MLP neurons of a small language model. Each row is named by its layer, matrix (gate and up: input weights) and neuron, and shows model dimensions 368-463. Each number is 50 + 10 x the weight over its row's rms, rounded and kept within 0 to 99. A neuron's up and down rows have the sign that makes its largest values positive.
Before each neuron's rows, "fires in" lists the words (lower case) most often at its 100 highest values on Wikipedia text that the model never trained on. A number after a token or word is its count.

fires in: "of" 49, "later" 8, "in" 6, "to" 4
L5.gate1300:34 65 32 44 52 59 47 60 50 39 45 39 66 51 38 46 51 70 62 62 40 66 49 34 53 33 51 63 64 50 46 57 67 58 57 52 58 53 53 43 47 56 48 66 52 61 33 57 50 44 59 52 66 46 38 72 55 59 51 51 60 59 46 51 49 46 56 47 65 53 51 58 47 45 61 56 69 41 53 66 56 74 39 36 36 68 42 56 35 53 55 34 45 40 42 34
L5.up1300:45 57 42 66 48 25 50 63 39 63 56 32 50 59 50 58 67 51 55 62 58 43 55 39 51 48 38 45 48 38 57 55 58 52 49 57 54 48 67 41 66 56 42 57 59 34 57 71 63 44 59 68 33 47 51 43 51 45 48 39 47 49 30 56 46 38 44 47 59 48 66 68 42 31 58 55 68 35 44 45 66 63 30 38 58 57 48 44 49 49 43 57 44 59 45 34

fires in: "made" 42, "make" 16, "making" 8, "on" 8, "makes" 6
L5.gate1693:47 57 44 59 60 57 73 52 58 59 57 60 56 44 41 50 47 56 52 33 53 39 64 50 60 53 57 51 54 42 50 48 43 68 54 62 48 44 43 58 38 55 45 52 37 57 32 52 53 49 38 46 51 39 74 34 52 61 42 54 52 58 49 35 70 54 65 43 49 19 47 58 58 55 59 41 51 46 40 46 41 41 38 51 49 55 45 49 54 30 53 32 45 46 50 56
L5.up1693:50 46 55 46 41 68 48 49 58 63 52 61 59 47 47 55 45 43 63 69 28 46 57 33 67 40 54 67 42 63 36 47 70 65 38 32 67 59 55 61 46 53 33 50 51 69 48 58 62 57 61 47 48 49 55 35 37 50 50 40 54 52 41 39 58 53 41 63 63 47 39 42 46 34 52 43 45 38 44 45 37 60 43 53 50 53 44 55 63 43 33 45 60 48 27 52

fires in: "as" 17, "like" 13, "what" 8, "it" 8, "its" 5
L5.gate741:50 53 63 50 60 43 48 37 52 35 41 53 34 57 54 42 45 56 54 59 41 44 51 46 33 50 44 51 49 56 52 30 62 48 36 55 38 57 45 39 49 53 48 44 73 59 40 39 66 66 43 40 40 51 48 46 66 51 70 53 59 51 52 54 58 38 53 42 51 32 45 49 48 52 53 40 57 42 41 38 43 45 44 55 35 57 40 49 37 55 50 37 49 48 46 52
L5.up741:47 48 49 35 53 52 45 29 32 75 29 54 41 50 42 52 32 56 62 43 49 51 67 58 59 50 48 42 53 31 51 58 55 51 55 53 55 41 48 58 55 50 41 35 34 42 35 54 50 51 65 61 67 50 57 56 47 46 52 37 64 53 47 48 31 47 61 64 50 45 50 20 41 68 51 59 47 63 55 57 49 46 71 45 52 35 49 40 52 51 52 26 47 45 54 50

fires in: "in" 59, "his" 5, "wrote" 4
L5.gate725:55 52 34 48 44 33 56 58 44 47 37 60 53 59 60 83 60 40 28 56 46 43 41 44 50 41 64 44 52 48 62 39 49 58 65 60 52 69 55 66 47 52 65 40 62 50 52 55 41 62 51 40 51 56 61 57 38 56 45 54 55 51 48 36 41 44 50 56 52 43 50 58 49 49 58 25 44 53 52 57 53 39 26 55 35 45 43 53 54 48 50 61 51 42 38 31
L5.up725:45 29 57 48 43 58 53 40 52 30 67 57 68 26 53 50 72 46 35 56 55 45 70 51 54 59 48 41 57 54 63 49 55 49 48 33 50 48 61 57 65 51 28 50 55 67 40 48 50 50 37 42 53 50 50 42 75 52 50 67 66 57 56 42 46 51 62 47 31 44 55 45 65 53 56 31 34 53 37 44 38 45 65 47 65 54 71 48 59 40 58 33 64 51 57 55

fires in: "a" 37, "to" 16, "anion" 4
L5.gate488:53 46 38 75 62 31 54 46 25 39 43 37 53 39 59 62 47 38 61 22 52 45 32 48 52 57 55 50 38 44 44 60 50 60 56 45 40 39 48 61 44 62 61 43 56 41 54 44 48 39 65 57 61 34 79 49 42 53 46 33 51 55 72 66 44 42 53 45 55 42 65 43 37 45 45 56 37 31 43 35 51 65 45 61 58 52 64 57 26 61 57 47 53 38 62 52
L5.up488:34 52 52 52 55 45 38 60 55 46 69 53 40 59 59 55 28 44 48 37 30 37 37 57 50 49 57 55 59 51 60 67 54 54 49 51 45 51 45 54 51 38 49 50 63 53 47 65 47 64 38 34 61 54 69 39 54 47 52 49 72 50 50 42 71 41 52 42 48 51 35 52 44 52 43 50 37 58 32 38 38 53 33 56 53 51 59 63 59 45 42 36 40 60 45 39

fires in: "in" 54, "on" 9, "over" 4
L5.gate617:53 50 45 42 51 43 53 48 32 60 61 43 32 46 59 55 44 40 50 53 44 51 66 49 43 44 57 61 45 57 38 54 29 49 51 52 36 56 59 54 72 65 67 30 58 33 60 52 47 72 39 55 51 66 46 40 46 54 67 35 60 40 61 39 58 46 49 64 51 55 47 53 34 46 53 47 45 53 38 39 54 46 55 59 41 60 52 58 33 36 45 26 50 66 37 56
L5.up617:30 64 55 43 59 50 56 56 60 57 50 72 27 47 50 55 36 34 53 59 41 55 58 61 33 43 63 56 56 54 51 36 32 49 56 65 35 41 71 72 54 64 63 40 71 48 67 31 60 45 50 60 67 72 48 48 46 71 52 55 59 43 59 52 47 55 50 38 46 54 29 50 42 57 50 45 45 53 34 58 60 45 41 47 49 52 59 53 39 45 49 38 41 42 47 56

fires in: "in" 82, "at" 18
L5.gate559:39 53 51 58 44 41 58 62 52 39 42 64 50 56 66 61 54 48 59 57 44 66 54 48 46 69 56 53 50 56 57 57 48 59 38 67 48 39 58 49 43 46 71 40 48 51 44 60 47 42 46 39 57 44 41 45 59 47 62 43 56 40 60 51 63 66 54 67 66 56 68 53 58 53 55 53 51 44 52 59 48 55 46 65 52 44 36 37 46 35 41 46 45 64 59 44
L5.up559:45 51 44 50 36 57 67 65 58 54 44 60 57 58 57 57 66 50 48 64 49 56 64 44 32 50 49 33 44 66 49 70 62 49 67 46 50 44 30 53 57 43 54 59 66 35 43 56 50 54 60 44 48 51 43 65 50 43 47 48 45 53 35 63 29 64 55 54 56 59 71 58 44 32 45 36 47 57 29 42 45 58 46 49 46 40 51 58 46 26 28 49 51 53 68 53

fires in: "as" 58, "role" 5, "of" 4
L5.gate23:36 59 56 62 47 63 59 36 49 55 30 40 37 35 47 32 58 37 59 37 49 61 56 34 35 60 50 56 57 67 48 63 53 71 56 54 67 64 54 40 44 41 44 30 57 47 51 55 62 38 36 51 71 57 55 62 70 41 64 42 46 62 64 42 42 54 33 44 67 61 62 59 51 62 44 56 51 52 57 47 49 55 43 50 48 53 48 46 67 62 54 46 52 51 51 25
L5.up23:63 54 48 50 45 48 51 54 62 67 46 58 51 56 54 58 52 36 38 45 50 63 40 30 32 30 50 38 38 67 43 63 74 36 39 46 56 54 49 51 52 36 34 39 53 50 67 62 57 60 40 51 52 50 44 46 61 61 42 44 53 44 47 44 27 42 73 53 48 49 40 53 43 60 44 47 51 32 61 44 56 54 47 48 49 59 56 40 48 49 43 41 53 64 54 46

fires in: "in" 66, "under" 7, "on" 5
L5.gate1356:57 43 75 59 60 52 65 55 44 47 74 52 67 42 55 56 53 51 61 48 46 46 47 35 43 38 60 59 49 44 64 57 56 57 51 49 57 48 45 46 48 38 76 49 48 52 50 61 44 57 43 63 46 49 44 51 45 48 49 43 45 57 54 44 40 46 44 47 50 49 42 54 58 39 55 30 46 62 43 57 34 36 45 41 44 58 51 56 61 30 62 63 52 40 50 44
L5.up1356:82 45 64 43 60 39 47 71 66 43 55 61 76 48 46 37 53 55 44 45 28 56 48 46 44 39 52 56 42 49 56 32 43 58 42 68 41 43 56 33 56 44 65 50 44 49 39 65 35 61 52 51 60 57 53 29 40 32 29 55 41 46 55 49 35 63 43 39 53 54 45 62 37 48 64 37 50 71 23 42 27 49 37 42 51 50 51 64 38 44 52 68 60 44 62 37

fires in: "in" 43, "to" 33, "of" 18
L5.gate558:42 40 37 49 53 31 53 68 44 43 54 49 45 57 66 48 36 71 40 42 52 32 39 52 59 60 59 32 48 42 62 45 52 50 61 47 44 47 46 58 61 24 61 39 60 37 51 55 56 65 51 56 61 24 46 59 53 66 45 48 54 47 44 44 71 32 65 43 37 54 48 55 56 45 42 62 40 61 43 48 43 46 51 31 51 43 50 42 59 48 30 53 55 50 43 33
L5.up558:50 46 44 38 44 42 76 59 32 38 50 23 52 48 60 46 70 49 52 52 40 58 45 43 49 55 54 53 52 45 43 53 41 45 43 42 31 47 29 35 60 36 52 44 60 48 52 51 47 72 40 60 60 43 57 47 35 40 50 47 45 56 64 64 53 62 51 51 36 42 48 47 39 38 42 48 51 42 57 56 31 57 40 60 71 60 67 29 59 56 41 48 51 50 55 41

fires in: "to" 20, "with" 11, "into" 8, "on" 8, "in" 8, "from" 7
L5.gate693:46 42 55 56 49 52 69 50 53 44 29 58 56 68 59 51 46 46 55 28 36 46 61 42 67 47 64 48 47 58 54 73 80 49 56 65 55 51 42 42 52 47 71 47 43 54 56 71 23 55 26 54 47 51 64 53 54 61 35 47 50 33 51 47 52 81 56 48 60 55 48 60 40 58 52 39 58 65 48 45 49 35 50 28 43 62 57 54 65 63 38 27 57 52 41 49
L5.up693:62 39 49 62 52 56 46 65 44 37 61 51 58 47 64 43 52 62 53 37 37 41 56 34 53 56 47 51 53 37 55 39 50 53 52 61 73 57 62 46 47 53 41 69 57 54 59 60 44 52 50 53 57 49 55 44 31 41 52 55 48 44 58 48 44 71 54 62 52 48 40 61 58 52 49 43 36 48 50 47 53 52 57 50 40 61 46 47 67 38 52 55 59 62 34 32

fires in: "for" 62
L5.gate1847:57 50 42 41 49 34 41 54 60 50 40 50 57 42 57 45 55 27 56 64 47 62 56 45 47 26 38 56 39 55 47 56 51 55 49 58 43 64 56 49 48 75 64 39 52 43 64 64 48 58 65 50 44 47 64 43 45 46 51 49 41 44 67 46 38 40 59 61 70 33 45 40 39 63 60 54 58 41 47 39 50 44 53 35 69 31 63 51 53 47 34 29 46 47 64 49
L5.up1847:47 70 43 46 41 48 50 56 47 71 45 30 50 59 45 49 35 46 52 49 55 60 57 51 64 45 40 51 56 56 46 62 42 61 43 58 61 52 35 78 45 54 35 49 65 37 40 51 66 36 59 52 59 41 49 58 39 35 47 60 55 39 58 44 43 41 61 63 48 70 48 53 41 45 39 51 48 70 40 55 71 41 51 44 48 49 52 54 43 47 48 32 28 52 55 58

fires in: "as" 96
L5.gate641:56 57 60 46 46 43 59 43 56 43 49 54 27 44 44 43 56 51 35 48 37 49 51 47 37 67 49 69 38 58 63 37 45 41 44 53 55 47 44 58 56 55 46 57 44 60 47 55 57 51 60 66 65 30 59 44 39 56 55 54 52 49 47 40 50 47 47 57 51 56 61 58 55 49 38 42 64 50 58 30 59 43 56 37 50 63 42 60 45 62 25 50 46 59 31 54
L5.up641:62 54 35 52 55 55 54 50 43 54 47 32 50 51 48 52 49 54 48 46 40 38 66 49 44 58 53 55 50 41 51 53 67 38 44 43 53 79 49 49 58 44 51 55 45 51 45 48 63 39 60 53 76 45 38 65 52 71 58 44 64 58 66 46 49 54 38 55 49 52 45 50 55 59 56 54 74 57 52 36 49 43 60 48 52 62 59 57 29 48 33 35 42 56 40 67

fires in: "to" 55, "for" 22, "help" 6
L5.gate85:49 58 31 35 66 63 49 59 68 31 64 45 44 56 33 56 46 35 48 53 42 59 46 64 42 34 46 66 48 40 59 49 51 48 47 62 61 52 46 78 46 58 49 55 63 41 35 69 45 43 46 29 58 41 54 26 41 34 65 50 44 57 62 53 45 40 40 56 35 40 45 46 37 36 40 42 50 47 47 44 35 59 40 52 50 58 59 35 62 45 40 36 41 48 63 60
L5.up85:53 59 35 58 29 47 48 44 48 48 67 40 27 35 41 40 51 55 54 45 44 47 36 50 52 53 56 61 58 35 58 65 45 49 53 46 37 50 55 50 38 34 37 48 61 28 41 61 52 45 48 57 45 34 24 49 56 57 66 43 46 50 45 37 58 44 68 55 61 43 50 48 42 62 56 70 56 38 46 54 50 51 59 61 55 41 67 40 51 61 61 62 50 48 49 64

fires in: "to" 49, "of" 12, "by" 8
L5.gate947:56 37 48 43 43 51 66 57 42 49 36 49 52 43 57 54 50 40 75 56 29 46 39 43 59 45 50 69 57 56 47 77 65 41 53 56 54 48 59 54 56 52 33 44 69 59 67 39 36 40 46 59 57 59 60 40 45 45 53 27 40 36 50 33 54 52 44 36 60 49 62 43 80 59 45 54 42 47 59 59 21 37 46 56 55 40 37 62 41 42 39 49 46 64 53 31
L5.up947:64 43 57 28 33 59 44 43 33 55 44 54 34 52 50 38 74 44 55 65 54 52 63 36 46 57 46 37 55 37 40 65 56 49 52 54 68 47 53 57 34 46 36 44 66 59 62 50 46 63 50 31 55 56 47 57 74 50 36 46 46 50 61 54 47 61 49 55 51 56 49 58 48 63 31 39 51 51 45 55 26 47 45 52 56 45 47 62 52 49 49 75 53 45 61 48

fires in: "in" 94
L5.gate810:40 44 60 44 63 43 56 75 58 37 81 73 63 51 71 62 52 54 57 64 40 51 64 35 52 38 59 53 61 43 53 59 54 44 57 54 45 49 59 39 41 48 51 44 67 55 41 45 38 56 57 35 43 53 55 53 45 50 57 56 47 50 49 59 36 38 67 55 49 49 58 39 52 50 49 36 38 66 42 46 50 53 45 51 57 46 47 62 43 68 40 53 60 28 62 59
L5.up810:44 50 61 49 50 29 68 66 42 38 65 64 37 49 67 44 46 58 57 64 45 59 39 38 59 43 37 47 50 64 36 62 59 55 46 59 51 76 37 52 60 51 58 49 33 42 46 62 48 74 57 57 36 64 43 51 44 44 62 42 53 61 63 53 47 47 52 43 55 66 50 48 42 67 54 33 63 60 48 40 72 70 44 46 48 48 49 60 48 48 42 58 59 38 33 62

fires in: "to" 66, "order" 9, "help" 6, "as" 4
L5.gate1170:51 64 40 58 58 46 52 48 50 51 71 37 34 51 58 54 34 56 53 44 51 44 46 56 47 53 58 58 49 34 43 58 46 76 52 45 42 40 41 56 73 43 56 50 52 56 43 66 53 43 33 58 51 49 40 48 48 45 64 52 56 62 46 51 49 40 42 36 32 34 61 56 49 53 39 44 42 48 47 44 19 34 43 51 61 36 46 34 50 53 50 31 53 50 71 51
L5.up1170:34 59 58 50 43 67 52 47 33 52 51 41 46 51 28 52 51 50 45 37 49 44 72 67 57 61 57 45 62 45 63 61 48 51 44 24 62 41 33 45 43 57 52 47 69 57 52 48 62 52 42 26 42 44 35 45 57 51 47 44 41 37 55 68 56 62 48 59 58 49 51 54 50 31 68 56 49 47 39 28 51 58 39 46 36 40 32 37 57 53 45 57 43 63 56 31

fires in: "for" 17, "on" 10, "did" 9, "do" 8, "performed" 6, "led" 5
L5.gate1814:54 41 62 58 45 50 52 63 44 53 67 52 65 41 39 58 47 63 52 57 48 59 48 54 54 38 46 52 52 58 42 45 49 53 53 60 47 31 51 55 57 47 47 45 58 48 36 70 77 63 42 37 49 51 55 36 40 27 53 25 46 56 57 42 42 58 48 61 42 49 51 52 44 35 38 50 20 56 26 29 38 46 36 41 61 53 33 65 54 45 47 42 48 59 40 50
L5.up1814:44 53 59 34 39 64 41 56 52 42 50 46 27 59 52 60 40 59 48 37 60 47 76 45 56 47 58 34 57 30 43 28 62 46 49 52 58 36 57 45 38 52 50 43 51 56 52 55 56 54 62 53 46 34 47 70 30 58 45 53 75 43 37 34 54 53 70 66 44 57 50 41 53 50 45 59 41 32 70 41 42 39 69 44 57 46 62 45 55 33 52 38 35 54 61 59

fires in: "one" 22, "two" 9, "three" 7, "a" 7, "few" 5, "south" 5
L5.gate736:44 45 62 59 50 34 66 50 47 56 42 39 58 52 57 52 44 46 56 32 59 52 53 39 57 61 48 62 50 55 48 49 38 53 52 65 50 58 64 34 44 72 50 47 60 53 44 46 48 42 29 44 61 51 54 43 45 41 41 57 53 30 54 46 45 58 48 43 34 31 43 55 32 46 44 45 37 70 42 35 37 72 45 58 48 54 45 43 49 45 61 53 58 44 41 36
L5.up736:63 48 52 55 37 44 30 40 54 28 46 51 42 66 42 56 45 65 47 58 51 48 50 46 41 33 45 51 53 56 63 60 58 50 66 69 53 42 56 33 44 36 43 51 55 42 53 44 58 49 47 41 55 52 48 32 38 35 49 55 57 63 57 41 66 49 36 62 56 60 57 49 70 49 70 49 64 49 33 54 54 61 66 63 55 65 42 64 35 36 49 67 34 40 56 47

fires in: "in" 81, "of" 7, "for" 5
L5.gate1744:58 52 55 37 50 55 53 47 40 42 68 55 46 42 79 54 48 54 57 45 36 48 55 44 72 65 53 55 66 53 59 58 61 49 63 55 47 37 48 52 38 61 50 29 64 53 45 59 45 43 65 43 53 47 39 61 35 48 52 52 55 35 48 44 40 52 54 45 31 33 44 23 58 45 43 64 43 73 44 68 38 40 39 38 42 52 46 50 47 43 49 41 64 32 45 49
L5.up1744:42 52 51 42 51 60 60 72 62 49 41 59 62 50 51 47 36 46 59 50 49 54 59 39 41 31 43 43 37 58 56 40 50 47 33 47 55 68 52 45 53 41 55 33 58 34 35 65 48 48 57 55 32 42 26 57 56 68 54 44 53 59 68 42 43 24 49 52 47 33 30 51 40 46 64 49 63 45 60 43 40 52 47 49 65 54 72 58 46 42 39 43 41 44 55 36

fires in: "on" 65
L5.gate1072:32 65 47 50 61 65 53 55 43 56 29 63 73 84 53 50 66 46 53 42 57 39 47 50 53 32 47 40 61 57 47 55 34 46 62 61 45 43 49 48 52 50 71 56 48 43 45 41 33 45 35 45 48 73 61 60 49 49 46 57 46 57 49 63 49 50 56 48 41 48 33 43 44 52 43 44 57 54 42 48 48 55 52 45 54 44 57 55 35 49 57 48 63 48 58 31
L5.up1072:54 55 58 65 31 58 54 52 57 47 52 57 45 64 49 48 47 31 52 57 36 43 41 46 48 47 53 55 34 35 65 53 42 46 55 45 33 40 53 26 71 45 54 57 37 65 67 63 46 61 55 54 53 63 51 44 42 59 58 48 31 36 32 41 33 49 63 47 54 56 40 55 53 45 48 37 50 51 66 37 69 43 49 47 41 43 70 31 52 48 41 38 73 53 51 51

fires in: "of" 74
L5.gate237:55 45 47 49 48 36 59 49 36 44 41 38 60 58 45 52 61 53 51 52 62 45 56 42 47 53 49 49 52 46 43 63 67 69 36 39 46 27 63 28 46 60 64 46 37 42 38 64 44 54 43 38 56 69 53 44 63 44 45 47 54 55 45 57 59 54 59 49 48 50 64 58 38 50 58 49 56 54 58 55 41 39 26 46 44 52 77 68 48 45 32 44 44 48 50 49
L5.up237:56 31 61 54 46 41 67 56 51 30 69 56 58 56 53 65 47 62 44 58 60 57 53 61 52 50 52 53 50 43 37 60 55 49 48 48 39 37 49 48 42 61 47 61 35 41 42 49 42 54 49 56 51 55 63 47 54 51 56 55 59 41 65 53 42 68 43 43 50 45 32 54 38 60 56 61 53 59 36 53 42 63 39 52 37 47 39 69 36 45 34 29 61 35 48 46

fires in: "the" 20, "by" 18, "with" 11, "as" 11, "including" 8
L5.gate1801:56 39 61 44 52 38 40 43 62 49 42 58 75 50 44 48 47 59 53 37 47 50 60 54 62 53 58 44 56 45 33 60 50 50 63 41 47 57 42 51 52 46 43 53 56 65 54 41 50 39 47 57 43 50 43 53 66 57 71 57 59 53 35 70 45 60 46 59 33 50 53 44 57 47 38 33 50 48 76 68 49 45 43 49 49 48 43 67 62 45 42 47 33 66 63 37
L5.up1801:58 61 49 57 61 51 51 37 73 49 33 56 56 67 61 37 43 61 46 46 39 39 74 53 51 68 45 55 64 62 58 59 28 54 46 45 44 62 34 42 31 41 71 38 49 53 30 48 56 59 60 42 54 49 50 41 62 41 70 44 51 38 56 42 52 66 52 53 71 47 51 49 53 61 67 42 50 44 68 51 51 53 48 54 31 63 58 49 55 51 44 38 44 56 51 45

fires in: "he" 18, "has" 8, "then" 7, "she" 7, "who" 7, "s" 6
L5.gate1566:57 46 53 47 47 42 47 48 56 46 61 34 54 33 50 49 55 54 31 32 33 53 62 46 73 42 55 51 51 46 57 47 42 54 60 51 43 69 35 46 67 55 36 51 52 54 38 62 40 58 57 53 43 65 28 48 42 63 51 51 46 52 49 45 40 38 55 28 53 55 71 61 54 71 51 53 55 53 62 48 45 40 67 53 49 39 45 54 52 46 36 46 51 44 40 42
L5.up1566:61 44 65 42 50 70 54 58 59 54 64 58 70 53 72 52 50 52 34 47 54 62 62 58 51 31 62 48 59 56 70 63 37 36 49 50 49 48 57 33 48 50 39 37 50 42 60 53 57 54 62 45 41 66 23 51 61 31 47 43 49 47 56 37 42 56 43 40 43 48 58 53 47 61 39 59 53 63 41 53 61 49 52 57 42 57 54 45 39 54 34 68 37 35 53 50

fires in: "and" 42, "of" 13, "from" 7, "by" 5, "in" 5, "with" 4
L5.gate1611:60 63 53 30 71 43 55 58 66 32 47 55 33 60 64 35 69 40 47 40 37 36 53 40 86 44 60 47 29 45 68 45 35 47 60 48 32 46 51 61 48 61 44 48 63 57 42 50 44 66 48 55 47 46 56 62 49 31 46 29 55 55 44 58 47 59 36 33 33 42 44 54 49 33 52 58 41 57 48 30 50 61 43 37 48 43 39 44 44 55 18 56 54 56 51 35
L5.up1611:46 63 49 28 76 51 64 44 52 35 46 69 34 43 49 43 43 39 45 62 47 58 45 41 58 52 67 62 41 54 54 49 35 50 45 54 35 45 67 60 36 56 51 34 42 52 39 50 32 52 54 65 50 43 66 44 60 67 56 50 51 38 28 39 59 66 43 44 32 40 42 45 40 49 65 55 45 46 51 37 44 47 47 36 57 49 57 51 57 46 34 55 59 56 57 48

fires in: "that" 47, "which" 11, "the" 9, "of" 9, "also" 5
L5.gate208:52 30 39 52 50 48 46 46 21 43 53 28 64 50 52 51 43 58 52 62 42 51 52 39 67 63 49 42 59 34 52 48 37 63 54 78 41 44 55 38 69 47 55 56 46 48 38 52 44 54 46 58 54 45 51 48 55 60 43 36 55 53 38 54 52 28 53 42 53 50 43 45 49 49 43 44 50 51 73 51 47 56 55 24 54 52 51 44 58 60 52 45 37 28 53 42
L5.up208:53 30 50 38 49 38 48 38 66 43 56 39 70 46 60 44 47 62 40 63 52 31 45 61 49 31 51 57 58 46 46 57 50 36 36 53 38 47 28 41 52 40 52 58 55 49 32 49 54 43 41 52 54 38 44 47 42 55 45 48 50 53 53 56 33 59 49 54 55 37 64 52 60 62 57 63 43 52 55 41 39 57 33 62 54 59 28 56 45 47 60 46 39 27 50 51

fires in: "in" 82, "out" 4
L5.gate918:55 45 42 44 53 36 57 60 45 45 46 57 58 50 51 45 34 48 55 62 50 64 64 55 47 41 46 42 42 44 58 38 47 47 37 54 48 59 37 68 53 42 63 51 53 57 46 51 50 51 60 57 47 45 45 54 49 51 43 57 42 45 47 67 64 44 41 58 56 42 59 43 38 64 53 35 38 48 64 60 34 47 44 66 63 45 42 58 56 36 36 51 39 53 40 49
L5.up918:45 65 51 60 42 63 67 72 45 49 43 53 61 42 47 45 71 39 43 57 43 38 41 52 45 44 62 50 45 53 66 59 39 43 55 71 39 38 43 60 40 50 39 44 46 55 38 35 61 49 18 35 51 52 35 66 61 52 61 53 41 60 59 30 50 52 76 66 69 43 64 37 65 44 53 43 48 58 41 45 40 42 56 53 49 43 47 46 25 58 37 31 45 38 48 52

fires in: "is" 15, "was" 12, "they" 9, "he" 8, "she" 6, "were" 4
L5.gate1343:55 51 29 54 68 54 59 56 45 39 36 47 60 56 60 52 35 54 37 58 40 53 31 50 47 45 44 40 65 58 44 47 35 46 62 44 67 51 60 55 36 49 46 45 64 62 47 57 35 61 40 62 58 64 49 39 51 51 56 46 65 66 71 55 28 44 41 54 37 40 65 49 49 43 51 53 54 51 45 45 34 43 44 43 54 71 48 53 58 55 60 63 66 60 44 49
L5.up1343:49 57 36 43 35 59 40 38 36 33 38 43 65 63 49 56 40 49 49 62 47 75 46 48 37 48 30 46 42 79 74 67 48 33 53 46 61 46 46 57 43 48 55 61 47 61 64 60 35 63 67 62 50 60 55 46 58 49 51 48 37 69 50 40 56 38 52 46 37 33 64 52 41 51 44 44 65 52 41 53 40 34 52 55 54 45 68 40 47 63 52 68 47 40 55 58

fires in: "of" 19, "some" 15, "other" 10, "three" 7, "two" 6, "2" 6
L5.gate122:56 64 39 69 52 55 60 34 47 36 41 50 45 54 63 66 52 56 63 45 45 43 54 48 48 63 44 47 45 61 36 27 37 66 37 38 53 72 64 41 61 53 61 50 61 57 57 77 68 45 47 45 56 61 48 57 54 45 57 61 50 56 53 67 41 44 57 57 59 58 32 51 59 58 56 38 53 53 63 38 43 58 47 57 52 40 78 45 55 49 60 45 64 35 37 60
L5.up122:57 44 68 51 42 43 34 40 74 49 51 54 40 32 65 45 47 37 42 45 29 30 42 54 52 56 49 57 49 45 56 65 71 45 45 56 60 49 47 25 37 41 29 50 61 64 65 62 41 47 44 48 49 60 50 53 55 50 53 27 58 57 46 39 32 53 52 44 66 51 63 51 71 63 88 44 41 58 46 32 55 50 43 48 58 62 67 35 45 56 60 27 60 53 51 50

fires in: "by" 30, "of" 12, "from" 9
L5.gate166:40 37 51 43 34 47 49 44 57 53 54 39 53 52 46 59 48 51 39 53 64 34 46 63 61 31 44 35 56 62 65 67 55 47 44 53 59 44 65 39 58 51 44 60 43 62 45 72 54 72 62 59 40 53 35 47 37 53 52 38 50 60 50 39 48 26 44 60 61 53 71 41 53 49 50 27 49 55 54 54 48 45 47 66 51 50 42 63 54 63 38 35 62 56 55 40
L5.up166:48 46 45 52 52 53 51 58 55 52 72 45 48 66 36 49 45 55 42 64 38 36 47 41 25 58 54 45 75 60 52 58 57 33 64 37 55 42 57 52 43 33 51 50 49 55 41 38 54 55 46 33 57 45 58 73 54 45 63 62 37 48 38 71 52 55 47 66 61 56 51 60 57 71 54 71 43 51 48 48 44 50 40 47 43 56 49 51 35 57 38 46 41 48 56 65

fires in: "and" 23, "to" 16, "of" 14, "at" 7
L5.gate771:57 59 45 63 55 26 67 35 44 46 58 44 49 48 49 42 52 45 52 49 66 55 60 76 56 43 52 65 43 49 49 42 33 39 48 40 43 68 48 38 50 36 70 57 55 50 35 66 75 51 35 53 55 45 30 56 52 56 51 51 44 58 53 76 63 64 53 54 55 55 53 58 55 55 51 50 60 45 53 39 51 54 34 56 65 48 72 53 48 53 50 45 50 48 54 57
L5.up771:57 50 45 55 62 50 37 61 41 48 41 50 47 67 50 34 43 46 63 53 45 43 49 52 52 47 52 62 45 42 27 48 50 47 37 59 51 58 47 72 58 51 49 30 63 43 39 51 52 49 42 29 48 64 58 66 51 42 37 50 61 49 50 48 66 59 50 38 46 39 47 43 60 55 55 54 52 57 60 69 45 40 50 59 50 46 35 55 50 64 40 32 58 48 41 51

fires in: "in" 31, "is" 12, "on" 10, "of" 4
L5.gate685:53 47 37 67 36 46 65 41 54 46 40 39 61 53 49 64 54 56 52 62 48 45 59 52 39 54 42 59 47 55 53 44 34 54 49 45 45 47 44 67 59 48 60 41 53 34 50 30 34 60 60 37 70 53 48 54 63 66 38 60 29 47 44 59 29 50 67 48 57 31 49 59 45 41 63 49 58 43 51 41 42 44 64 54 51 45 46 48 36 47 52 51 47 54 29 60
L5.up685:40 40 66 56 44 42 57 61 51 41 58 60 32 55 50 58 39 57 47 41 48 45 54 35 54 39 52 48 59 51 70 46 33 68 57 43 32 53 43 39 55 49 46 41 56 45 62 57 46 56 37 47 47 59 52 46 35 51 39 50 59 55 53 42 51 60 53 56 62 45 51 55 48 47 52 39 52 41 56 53 53 24 58 33 58 48 53 41 45 43 40 42 52 53 46 35